From a checkpoint of a small transformer trained on Wikipedia: a variant of Adam for these matrices, 7187 steps.
MLP neurons of a small language model. Each row is named by its layer, matrix (gate and up: input weights) and neuron, and shows model dimensions 16-79. Each number is 128 + 24 x the weight over its row's rms, rounded and kept within 0 to 255. A neuron's up and down rows have the sign that makes its largest values positive.
A block is one neuron, or neurons of one layer that tend to fire together. Before each block is what it responds to, as a language model described it from the Wikipedia text at the highest values.

Responds to: Table and list delimiters
L7.gate161 [127 145 157 153 122 139 165 164  77 125 132 130  88 102 142 223 148 102 147 132 146 161 101 162 110  72 146 143 148 136 145 170 147 130 143 134 156 140 169 149 141  98 109  82 162 101 105 113  98 108 155  97 114 111  96 129 128 128  72 116 165 107 123 140]
L7.up161 [102 143 132  94 147 122 119 130 109 108 127 135 142 130 111 133 145 106 134 152 131 162 137 127 111  90 124 143 107 122 124 132 143 110 130 133 121 113 178 105 112 134 128 123 132  94 169 107 141 178 140 131  78 156 127 145 102 105 118 122 149 110 157 160]
L7.gate201 [130 124 185 121 131 141 157 134  81 129 131 142 102 136 117 170 131 113 158 128 147 130 106 148 150 125 100 163 118 102 129 115 109 130 122 119 108 124 128 129 148 116  93  88 176 118 123 126 102 121 145 120  80 126 152 121 177 150 132 138  98 143 141 133]
L7.up201 [148  95 108 101  97 109 143 132 133 148 115 112 166 182 117 106 155 101 106 120 133 114 143 117 148 129 113 144 109 171 181 125 103 126 155 153 116 130 110 113 154 134 112 137 152 114  99  88 146 130 116  80 120 139 150 116  78 131 115 178 102 128 147 164]
L7.gate208 [140 124 116  98 146 139 125 147 138 107 169 150 146 137  98 128  96 109 133 130 105 145 104 164  83 117  93 116 122  90 140 134 138 187 109 120 104  82 143 132 117 124 134  93 132 111 114 140  90 126 151 133 119  95  77 138 125 158 150 125 151 133 126 139]
L7.up208 [140 180 129 106 162 123  96  93  88 149 131  96 134 115 118 114 142 139  86 162 143 143 135 122  99 114 150 124 103 118 177 165 132 161 117 116  95 127 177 136 129 112 149 128 119 119 147 116 109 171 105 138 122 112  99 160 156 158  97 125 122 155 112 109]
L7.gate377 [131 134 145 108  95 123 101 100 129 100 168 145 145 150 158 145 145  98 158 108  92 144 170  95 160 106  99 139  81 110 123 111 119 108 139 145 120 113 154 109 121 123 106 145 152 147 129  96 106 104 146 152 128 127 127 129 102 143 121 139 121 105 136 157]
L7.up377 [154 151  89 111 100 115 139 150 141  98 143 152 148 138 208 128 119 138 113 159 152 136 134 113  95 124 111 138 141 137 156 178 123 175  84 120 161 137 163 146 125 134 150  99 113 143 156 110 185  99 134 153 148 131 154 118 153 124 150 136  97 166 128 145]
L7.gate394 [114 120 140 110 117 121 105 138 147 118 137 151 116 146 112 187  98  87 156 165 122 149 104 135 145  97 108 153 164 124 184 157 132 126 151 130 139 140 139 113 115 120  90 125 141 126 115 144 124 138 144  97 168  69 151 111 101  74 123 136 144 141 112 173]
L7.up394 [121 163 150 143 131 134 128 101 147 109 127 171 144 123 109 166 120 121 130 161 162 149 129 149 134  98 100 154 147 120 114 101 136 123 135 159 125 132 159 134 107  95  99 123 129 133 150 150 128 167 139  94 136  91  83 124 137  89  94 117 142 122 142 121]
L7.gate463 [164 142 125 101 100 133 150 104 107 138  94 158 140 115 136 171 152 141 166 113 157 120 119 128 171 158 120 150  78 167 179 131 145  96 129 131 104 142 108 117 110 150 154 112 150 129 148  77  85  98 128 124  69 119 140  96 121 140 135 102 146 153  86 151]
L7.up463 [120 104 123 148 118 134 117 158 100  96 127 140  93 158 119  93 167 133 143 131 170 137 102  94 102 141 143 130 135 131 128 110 106 151 148 176 113 152  80 145 130 114 142 145 108 140 126 148 107 156 174 113 126  98 133 135 104 147 159 139 162 176 159 109]
L7.gate515 [110 140 136 133  92 114 149 152 124 132 102 126 105 145 133 149 119  72 134  95 142 163 103 106  80 118  99 158 109 118 163 132 103 123 157 160 114 131 164 132 137 119  85 121 167 150 157  80  98 111 162  81 129  94 115 114 140  94 133 146 144 131 129 169]
L7.up515 [ 92 174 147 173 113 129 164 148 116  81 106 156 105 107 121 131 135 109 133 112 155 147 183  97 139  96 142 153 173 167 104 100 131 146 152 145 131 113 159 130 122 106  97 138 156 131 122 100 139 128 168 105 121  94  99 159 133 167 114 159 117 146 145 111]
L7.gate648 [ 97 137 152 131 176 107 109 116 165 136 122 136 132 113 116 173 104  69 123 131 135 150 117  95 106 100 124 114 132 178 155 125 102 143 119 133 123 148 142 122 105 111 124 113 121 149 133 122  95 101 163 131 121 137 152 147  92  85  93 121 115 101 103 118]
L7.up648 [103 153 135 152 101 122 152 161 140 123 158 154 134 117 167 102 120  95 123 127 160 120 119 131 130  97 138 139 125 151 129 122 107 135 122 133 104 115 119 101 103  68  87 136 165  74 110 104 118 133 154 134 131 117 109 116  87 121 123 144 124 146 148 155]

Responds to: Space before numbers
L13.gate354 [126 133 166 118 131 145 102 139  88 137 138 139 123 133 163 110 120 153 126 137 101 121  98 152 129 145  98 134 103 134 105 158 126 100 123 109 121 129 146  96 132 174  99 113 116 186 112 133 165 109 177 168 172 144 123 120 148 148 198 170 132  82 149 139]
L13.up354 [141 167 125 142 126 152 131 128 106 160 119 121 138 143 148  88 153  83 172 157 109 123 121 153 161 108 128 136  93 136 126 190 111 154 152 104 121 151 136 135 118 145  84 151 105 198 117 104 131 135 132 135 124 127 139 108 126 151 201 140 123  95 132 139]
L13.gate403 [156 135 115 159 117 110 128 127  98 144 182  60 155 105 153 151  78 157 137  72 104 122 151 203 154 160 139 181  93 129  97 150 133  92 162 111 114 112 130 134 141 155 129 138 173 132 114 129 138  99 154  99 140 106 127 120 111 159 133 143 166 116 164 132]
L13.up403 [151 160 109 170 160 106 109 174 150 116 130  99 121 149 165 130  92 130 108 126 106 133 153 140 157 135 136 138 176 150 120 133  91 159 128 110 108 155 145 144 143  77  55 112 108 163 116 136 134  85 175 150 110  96 162 161  95  91 145 109 100 135 153  91]

Responds to: Inner digits of numbers
L13.gate470 [109 111 130  91 120 122 145 148 110 125 167 113 118 166 152 146 102 176 114 176 112 112 155 114 149 131 135 119 150 104 156  89 106 124 171 141 166  88 120  96 166 149 109 145 120 140  91 149 139 122 155 124 130 164 109  90 126 161 152 146 132 129 158 128]
L13.up470 [110 116 173 129 116 125 130 165 110 154 149 124 127 134 154 146 133 178 147 142  95 113 192 121 135 117 133 116 140 103 167  99 110 159 154 152 145 136  88 114 127  71  84 172 117 126 114 130 121 171  79 125 134 156 121 124 135 124 114 105 134 147  99 125]
L13.gate642 [173 115 153 107  88 153 132 202 136 126 193  70 154 106 146 113 143 110 130 143 129  82 121 132 122 122 129 137 131 115 148 123  99 163  88 124 106 178 147 125 105 141 121 134  88 133 117 127 131 146 150 144 120 133 168  98 149 126 138 136 152 141 140 104]
L13.up642 [130 112 113 133 145 153 143 124 128 120  98 163 120 134 135 117 124 112 147 123  70 104 129 133 127 112 125  95 137 154 156 121 150 125 142  93 121 179 127 152 117 104 163 126 135 138 124  98 147 108 126 123 122 124 157 152  84 125 121  97 117  96  96 113]

Responds to: Sports stats separators
L4.gate12 [163 173 104 158  76 109 109 117 174 108 110 127 159 161 121 138 126  98  92 153 131 148  76 114 133 107 103 135 120 149 145 137 130 149 116  70 148 102  78 135 193 157 106 147 157 133 120 142 108 145 102 161 163 120  99 157  97 149 134 142 119 100 128 139]
L4.up12 [125 141 177  95 105 143 176 116 141 113 136 136  98 105 139 128  98 121 105 145 125 104 145 130  93 134  96 161 125 120 104 111 132 118 131 149 126  99 157 111 101 119 141 122 145 144 126 133 144 149 107 128 129 135 126 137 165 162 148 133 153 103 129 130]
L4.gate281 [153 147 129  95 100 113 155 128 107 116 109 113 158 150 169 128 133  72 114 126 140 126 172 121 135 138  81 143  94 120 103 110 115 140 143 112 118 123  84 123 159 161 152 152 188 156  98 148 100  76 145 121 153 148 121 101 187 148 150 130 111 110 136 131]
L4.up281 [146 163  79  88 113 107 126 100  98 130 129 120 110 153 151 140 122  77 127 103 170 131 124  93 134 146 113 144 102 100 142 127 104 144 132 140 129 119 162 103 173 168 139 171 188 137 129 116 136 124 144 156 141 169  95 146 141 132  96 130 123 126 119 165]
L4.gate310 [130 165  84 136 116 106 112 144 128  93 129 122 122 144 152 113 149  92 108 111 139 122 121 106 129 136 116 145  90 130 158 140 108 155 108 116 139 100 128 118 157 133  92 100 169 114 109 126 170  99 146 115 159 165 116 161 122 128 130 122 134  99 128 161]
L4.up310 [131 141 183 137 116 137  99 128 144 109 118 166 130 151 115 199 106 128 121 148 138 150 118 127 158 131 135 114 109 135 107 124 155 142  91 152 145  91 104 130 101 136 136 141 139 128 138 131 102 146 123 100 129 126 146 114 104 169 136 158 110 151 107 175]
L4.gate461 [110 165 112  62  80 126 101  88 134 140 116 122 125 139 142 114 110  72 124 112 154 133 108 183 103 146 151 176 146 131 155 123 126 167 127 112 128 116 126 137 120 130  89 115 137 184 118 107 137  98 127 146 114 119 101 111 126 146 110 165 126 116 137 116]
L4.up461 [154 136  99 163 123  95 151 149 170 105 141 108 118 122 105 123  90 143 117 150 169 130 167 144 157 136 141 123  85 121 154 103 115 105 127 137 147 122 149 129 114  90 130 108 160 105 118 110 114 159 151 112 157 149  90 134 103 134 143 139 115 146 159 158]

Responds to: Second piece after short prefix
L7.gate242 [160 121 130 152 143 141 121 117 155 138 146 123 176 133  96 111 120 145 129 119 122  94 132 202 107 112 150 128  91  84 129 122  94 113 133 114 138 169 118 118 121 119 130 155 125 116  81  96 122 157 130 122 137 166  97 106 122 104 108 147 143 104 126 114]
L7.up242 [103 152 133 143 100 110 151 129 138  79 163 141 178 135 131 137 104 119 102 142 139 139 144 158 133  91 126 110  97 143 174 105 125 161 125 166 151 160 113 105 122 106 139 119 126 120  99  97 144 115 130 110 138 114 117 152 133 132 108 104 140 122 122 115]
L7.gate282 [100 102 126  93 109 102 131 143 127 106 144  95 110 101 128 118 142 146 104 126 178 100 143 123 145 116 110 148 135  98 160  56  96 107 107 149 114 126 155 134 158 154 117 121 151 108 131 149 122  80 164 117  93 117 102  85 135 110 128 148 157  96 139 158]
L7.up282 [153 127 123 125 151 112 158 125  89 151 124 143 112  96 144 122 157 153 167 155  90 129 137 145 165 164 115  87 152 164 113 119 144 147 162 111 117 167 152 109 112 180 145  84 164 110 117 121 130 142 122 127 115 118 144 110 153 103 128 145 152 111 145 152]
L7.gate442 [127 136 136  69 112 103 150 112 156 148 132 122 126 120 127 103 110 151 140 114 112 107 178 105 106  91 143 148  98 106 138 123 152 155 151 102 122 148 133 150 174 134 136 114 114 126 160 148 129 149 119 122 198 105 103 132 155 155 122 119 105 136 192 117]
L7.up442 [124 110 148 128 180 146 131 144 122  85 126 125 160 136 123 125 181 117 142 142 134 145 110 128  86 112  96 140 139 185 106 101 146 157 165 127 133 101 148 118 102 132 156  80 119 117 127 131 134 119 156 110 101  99  81 125  74 135 129  92 120 129 100 121]
L7.gate445 [147 104  78 115 124 149 149  92 115 165 150  88 151 165 107 128  77 119 135 117 179  79 130 144  89 132 106 169  78 108 118 127 101 149 142  86 181 129 116 108 170 124 147 146 109 155 165 114 128 132 115 105 183 161 115 127 159 142 125 132 121 135 141 163]
L7.up445 [107 113 120 140 143 163 122 146 154 143 121 117 134 133 155  74  86 107 146 146 113 120 152 137 121 131  81 153 121 121 136 131 128 121 133 150 139 110 138 147 166 110 165  89 126 146 179 123 133 113 128 122 152 120 153 136 106 129 142 154 128 100 118 148]
L7.gate532 [113 117 108 138  91 126 127 117 178 105 149  86  93 122 112 118 121 158 113 157 171 102 130 124 120 104 123 139 147 132 161 103 121  92 154  76 112 103 154 137 163  95 130 114 169 118 156 118 126 110 159 113 103 135 118 137 109 143 133 157 157 156 150 128]
L7.up532 [129 144 111 125 133 113  83 102 120 189 143 166 138  99 134 127  73 176 144  87 129 121 105  98 111 123 142 125 136 133  91 105 116 120  97  97 127  93 135 133 118 167 148  92 108  89 119 127 106 139 125 102 121 138 160 144 139 132 156 120 120 121 172  95]
L7.gate548 [132 176 154 115 110 119 122 147 169 149 118 110 148 104 109 149 112 119 146 155 113 107 149 114 100 121 144 182 139 132  99  92 118 109 160  98 165 104 148 102 152 138  90 112 122 124 144  99 125 127 133 109 154  75 100 124 143 163 125 138 104 103 106 114]
L7.up548 [108 126  94 173 142 140 136 123 145 158 131 144 119 130 151 101 112  96 133 164 169  98 100 129 163 117 124 140  99 120 135 128 151  92 147 111 153  91 145 129 174 100 136 124 142 104 144 164 152  90 131 136 143 173 124 181 133 126 152 100 112 114 105 151]
L7.gate588 [147 127 109 189 127 112 124 114 132 141 121 121 130 121 131 109 104 124 151 137 141 118 112 102  89 128 156 158 139 129 116 107 136 155 149 123 151 113 136 138 137 151 144 134 150 115 122 130 110 160 121 174 123 204 101  98 142 152 140 136 123 122 119 137]
L7.up588 [115 117 181 110 111 123 124 131 136 104 156  98 133 134 115 119 162 193 132 116 119 113 146 130  71 107 147 117 126 157 151 109 100  98 111 132 137 139 117 121  92 129  95 121 147 122 111 105 154 122 118 180 125 107 160 130 129 138  95 157 156 165 137 133]
L7.gate653 [151 153  89 143 144  93 143  63 147 154 188 108 101 161 172  92 133 134  94 118 154  79 128 108 123 124 112 148 113 109 133  81 118 144 137  72 108 108 143 159 138 122  97  83 127 111 129 119 124 125 122 146 147 133 144 104  89 109 119 109 131 142 127 132]
L7.up653 [104 140 133 100 111 146 144 106 105 141 165 143 136 153 105 146  91 170 131 156 119 101 145 172  92 163 163 122 116 101 158  91 101 147 140 134 133  73  97 121 145 156 177  93 110  90 141 148 104 114 101  78 157 158 122 131 122  97 133 166 165 153 157 124]

Responds to: Numeric continuations in dates
L7.gate44 [128 144  74 132 140 208 167 151 154 101 137 138  82  58 131  89 128 156 120 119 136 108 136 148  95 151 103 148  99 121 123 124 108 120 123 140 138 118 122 136 117 143  98 111 138 127 117 127 129 161 145 126 119 120 125 124 125 163 158 149  97 120 157 150]
L7.up44 [134 102  95 147 107 183 114 155 126 118 118  63 119 128 110 118 138 133 140 122 109 127 132 143 113 162 118 158 110 122 154 143 108 123 175 117 136 159 137 134 102 159 121 118 102 127 102 118 100 148 143 136 146 132 135 107 153  92 188 128 115 168 133 109]
L7.gate72 [146 121 116 129 128 153 172 126 130 147 126  95 158 118 141  88  88 154 114 125 111 133 121 113  92 163  88 144 103 138 112 155 100 138 131 126 126 138 137 102 116  91 128 129 111 161 136 133 114 105 136 144 102 108 142 156 121 168 148 159 160 109 123 151]
L7.up72 [100  56 133 124 156 153 140 158 112 129 135 103 134 159 172 153 134  87 138 129 137  82 102 138 108 139 160 127 109 151 144 148 154 139 144 133 170 129 126 139 131 129 191 112 105 139 110 119  92 142 110 115 114 172 168  93 119 105 148 105 126 123 148 125]
L7.gate124 [142 156 128 147 118 121 144 134 107 105 135 139 116 135 172  85  88 134 130 135 139 155 176 156 130 107 147 149 136  98 108 128 120 114 146 102 161 111 101  85 124 130 125 122 134 189 105 144  92 157 154 139 153 142 140 104 109 181 161 149  77  81 162 114]
L7.up124 [157 103 104 158 150 115 138 115 113  87 128  93  70 159 152 130 111 145 121  96 132 113 139 111 139 152 122 155 125 119 111  94 147  92 175 138 145 153 158 150 121  98 111 132 111 108 139 114 122 112 149 129 142 136 169 135  99 158 192 125 102 152 116 110]
L7.gate222 [144  99 105 160  93 103 139 145 155  98 157 117 106 131 150 154 106 128 100 125 148 106 135 155 125 127 120 172 118 156  95 107 114 111 174 132 107  94  86 120 131 113 101 134 148 139  96 119 136 108 142 150 146 175 160  79 110 134 157 145 116 103 159 142]
L7.up222 [ 87 123  95  97  89 129 147  94  97 117 129 111 103 129 121 127 156 151 130 141 181 154 113 142 107 109 129 160 158 141 108  83 121 121 125 153  74 170  79 114 144 113 150 155 134 103 134 150  96 146 125 129 100 133 120 126 118 104  53 127 125 159  95 131]
L7.gate415 [127 144 140 143 124 119 145 102 119 126 109 150 187 160 124  79 126 122 153 112 154 138 152 164 127 168 128 138  96 128 170 161 140 140  86 134 137 132 148 118 141 133 155 133 158 118 124 125 121 131 140 185 126 136 132 126 137 144 125  98 124 166 153 158]
L7.up415 [135 119 122  99 124 167 168 116 113 131 123 129 103 150 133  97 100 123 139 118 114 118 138 147  99 117 106 132 134 144 142 132 124 123 119 117 116 160 113  91 113 110 106  97 149 144 102 139 154 169 135 108 115 143 121 120  89 105 142 128 129 100 112 179]
L7.gate455 [168 122  92 127 141 147 139 143 116 121 119 120 129 117 156 111  65 116  84 123 131 152 158 134 132 144  90 143 135 126 144  83 106  82 155 104 133  92 103 122 161 141 117 154 131 132 133  84 113 135  87 158 128 169 123 148 102 145 121 154 140 127 152 168]
L7.up455 [141 154 101 113  85 150 126 178 145 118 141 105 140 115 111 134 127 119 151 131 142 135 163 116 137 134 123 135 116 128 157 102 131 126 168 124 120 154 137 142 149 148 157 113 139 100  86 115 103 114 114 102  94  97 117 113  79 117 103 136 119 126 171 122]
L7.gate526 [157 117  90 117 130 116 109 112 142  95 156 103  83  98 142 150 104 114 153 116 141 131 133 134 125 125 115 148 119 114 149 102 106 129 161 149  96 112 136  87 126 176  82 163 159 147 146 110 125 151 159 221  93 147 167 141  97 124 147 134 105 125 175 173]
L7.up526 [158 100  93 103 118 119 128 143 129 111 152 111 116 155 142 159  97 163 125 123 126 113 142 142 142  96  96  87 119  97 154 153 140 158 179 153 153 102 105 111 103 146  67  74 118 119 160 129 151 161 166 159 143 115 134 164 130 119 173 122 104 135 148 180]
L7.gate590 [149  75 140 130 129 136 144 125  96 127 114 121 105 131 117 125 127 162 168 132 145  95 146 135 117 110 128 143 115  91 121  97 123 108 109 109 110 153 135 127 136 120  83 140 134 138  97 182  84 122 136 140 118 129  88  83 103 173 184 177 110 106 123 119]
L7.up590 [117 156 121 110 143 166 138 128 141 160 139 150 155 131 125 115 146 103 140 172 132 151 108 130 171 118 101 124  84 134 149 147 122 108 129 106 107 143 144 132 109 127 117  73 135 125 131 124 127 121 130 112 112 107 124 127  69  92 144 126 126 100 109 153]

Responds to: Table cell separators
L13.gate33 [140 139 125 117 124 120 147 138 145 112 106 160 106 132 152 168  94 130 147 117  92 134 126 143  92 116 118 176 113 117 135 114 119 132 137 125 121  88 164  92 177 122 114 131 172 113 155 149 107 120 145 117  95 161  84  97 115 126  99 147  98 108 149 154]
L13.up33 [157 117 163 123 113 125 118 128 107 112 123 138 148 117 136 163 143 116 139 146 101 160 167 119 148  86 107 135 157 119 125 157  97 114 139 118 124 132 154 114 134 111 104 120 123 133 177 108 151 120 159  92  83  96 112 124  86 102 171 158 142 115 145  91]
L13.gate401 [117 113 153 150 106 129 113 172 142 122 155 169 124 105 115 168 175 104 149 139 103 135 119 114 160 129 139 170 125  79 121 149  94 142 116 157 107 134 174 106 131 129  78 106 162 170 154 152 138 102 101  88 113 171 143 118 116 135 144  95 120 110 131 127]
L13.up401 [132 117 102 136 138 126 152 129 136 131 137  78  92 160 122 139 140 114 120 128 107 104 108 147 165 133 119 144 155  90 121 154  76 139 149 139 125 128 165 163 138 109 131  74 146 154 115 153 148 145 124 157 127 166 110 118 127 153 148 137 141 156 189 126]

Responds to: Year-final digits
L4.gate163 [ 64  81 180 181 139 151 121 163 121 124 141 109 134 107  96 116 117 138 137 129 128 118 102 133 134 113 187 148 140 168 121 139 126  79  95 126 129 111  95 153 170 140 155 142 157 147  90 124 130  95 147 216 130 151 108 119 117 122 108 150 104 115 104 103]
L4.up163 [ 84 110 166 165 145 122 122 182 144 134 140 124 132 114  65 124 128 146 135 141 121 123 113 102 132 101 161 104 174 155 118 169 168 122 113 109 134 135 118 146 151 126 157 119 147 128  96 134 138 119 146 190 143 173 126 126 112 115 114 138 106 151 104 104]
L4.gate300 [145  66 166 153 109 118 143 121 166 139 148 100 119 164 126 133 106 137 131 135 173 107 162 114  89 104 123 160 146 128 149 168 117 107 115  82 154 104 107 140 155 115 140  80 123 130 128 168 140 160 140 129 139 145 166 151 151 125 147 168 130 129 123 136]
L4.up300 [131  87  84 136 100 118 132 159  94 126 130  96 108 165 156 137 114 107  97 165 178  92 128 112 121 113 157 109 105 124 122 151 107 147 117 131 158 173 107 137 134 126  97 115 131 123 124 130 151 173 135  92 142 124 141 150 137 121 131 101 114 145 107 153]
L4.gate403 [102 114 137 135 129 129 122 141 158 138 160 101 133 115 149  89 123 122 120 150 103 119 135 154 113 114 123 131 111 149  93 120 111 115 149 108 142 155  76 117 137 137 160  65 104 142 141  95 133 132 113 122 130 150 128 121 155  85 155 157 159 126 115 110]
L4.up403 [139  84  91 123  89  95 127 145  87 169 118 103 118 119 128 116 167 108 138 112 178 131 131 112  89 156 152 154 115 128 140 109 131 118 107 181 108 121  99 153 162 111  95 161 110 108 147 109 140 140  91 133 135 157 123 127 176 129 122 117 132 144 127 115]
L4.gate450 [125 116 123 172 134 108 188 120 124 136 103  97 108 108 114 174 133  99 120 178 112 116 129 125  60 103 124 133 118 125 131 176  91  80 167 137 153 103 151 120 144 133 149  97 165 116 140 105 144 119 114 169 139 175 119 140 139 148  94 105 146 138 128 145]
L4.up450 [107  82 110 161 117  94 154 115 120 142  91 121 133 131 116 156 152 105 125 158  94 174  97 115  95 105 134 106  98 138 144 171 136 100 154 154 129 148 119 115 117 147 133  93 175 106 118 106 133 116 137 111 101 170 139 165 134 148  86  76 147 152 110 140]

Responds to: Space before numbers
L4.gate31 [134 130 150 146  94 106 149 134 136  92 165  88 147 144 171 136  98 150 113  86 132 121 172 167 129 143 131 172 119 107 112 102  76  80 140 138 115  56  91 123 131 134 141 178 155 121 119 129 116 120 141 145 144 166 134 123 135 162 184 123 122 115 149 148]
L4.up31 [135 125 165 144 100 108  96 175  79 124 148 122 121 139 157  82 133 129 139  84 149 105 170 183 131 153  93 153 135 107 100 117 127 102 138 149 104 127 114  92 152 142 100 100 127 128  91 154 142 101 164 142 118 125 119 117  95 124 170 132 146 144 174 175]
L4.gate225 [106  97 136  85 122 122 117 125 104 122 146 158 141 149 125 143 158 112 149 163 167 132 160 155 111 117  87 150 122 125 102 103 104 126 141 129 147 128 102 136 157 138 123 143 161 118 128 135 119 136 118 118 122  97 187 120 126 141 139 115 142 113 143 147]
L4.up225 [109 152 233 131 156 106 109 143 142 194 147 117 145 134  82 107 150 120 149 158 152 121 131 115 101 128 140 136 114 176  90 117 133 130 129 167 141 160 150 149 129 124 114 155 120  82 146 116 142 148 147 124 123 146 139 180 190 139 105 118  82 159 145 144]
L4.gate328 [133  86 119 148 127 125 158 134 133 121 131  83 140 135  83 131 118 117 131 106 144 125 214 114 100 132 103 160 115 140  89 118  86  76 112 152 104 108 126 132 145 141 118 159 128 106  91 131 145  92 115 154 139 153 141 105 129 113 170 137 136 105 154 106]
L4.up328 [ 92 130 130 163 147 121 138 174 118 122 123 110 123 112 117 100 121  85 119 131 186 108 147 105  93 153 121 146 112 102 155 131 109 116 115 158 125 124 193 140 145 108 120 149 140 104 105  98 139  76 118 157 127 153 137 132 109 116 157 119 140 106 159 120]
L4.gate441 [144  82 123 124 107 157 129 172 138 109 151 114 149 127  88  99 127  46 110 108 126  77 128 110 144 144 115 133 122 113  95 129  87 129 148 145  88 117 129 145 106 128 100 137 149 112 106 152  99 112 170 145 130 152 176 115 153 100 150 126 134  90 133 114]
L4.up441 [166 150 137 121  82 133 135 120 134 126 126 125 136 124 130 127 110 102 103  99 149  82 140 106 137 175 110 129 145 112 126 117 100 107 157 127  99 113 123  90 119 126 115 121 129 127 127 116  82 111 148 139 170 122  92 141 142 115 142 143 149 103 177 126]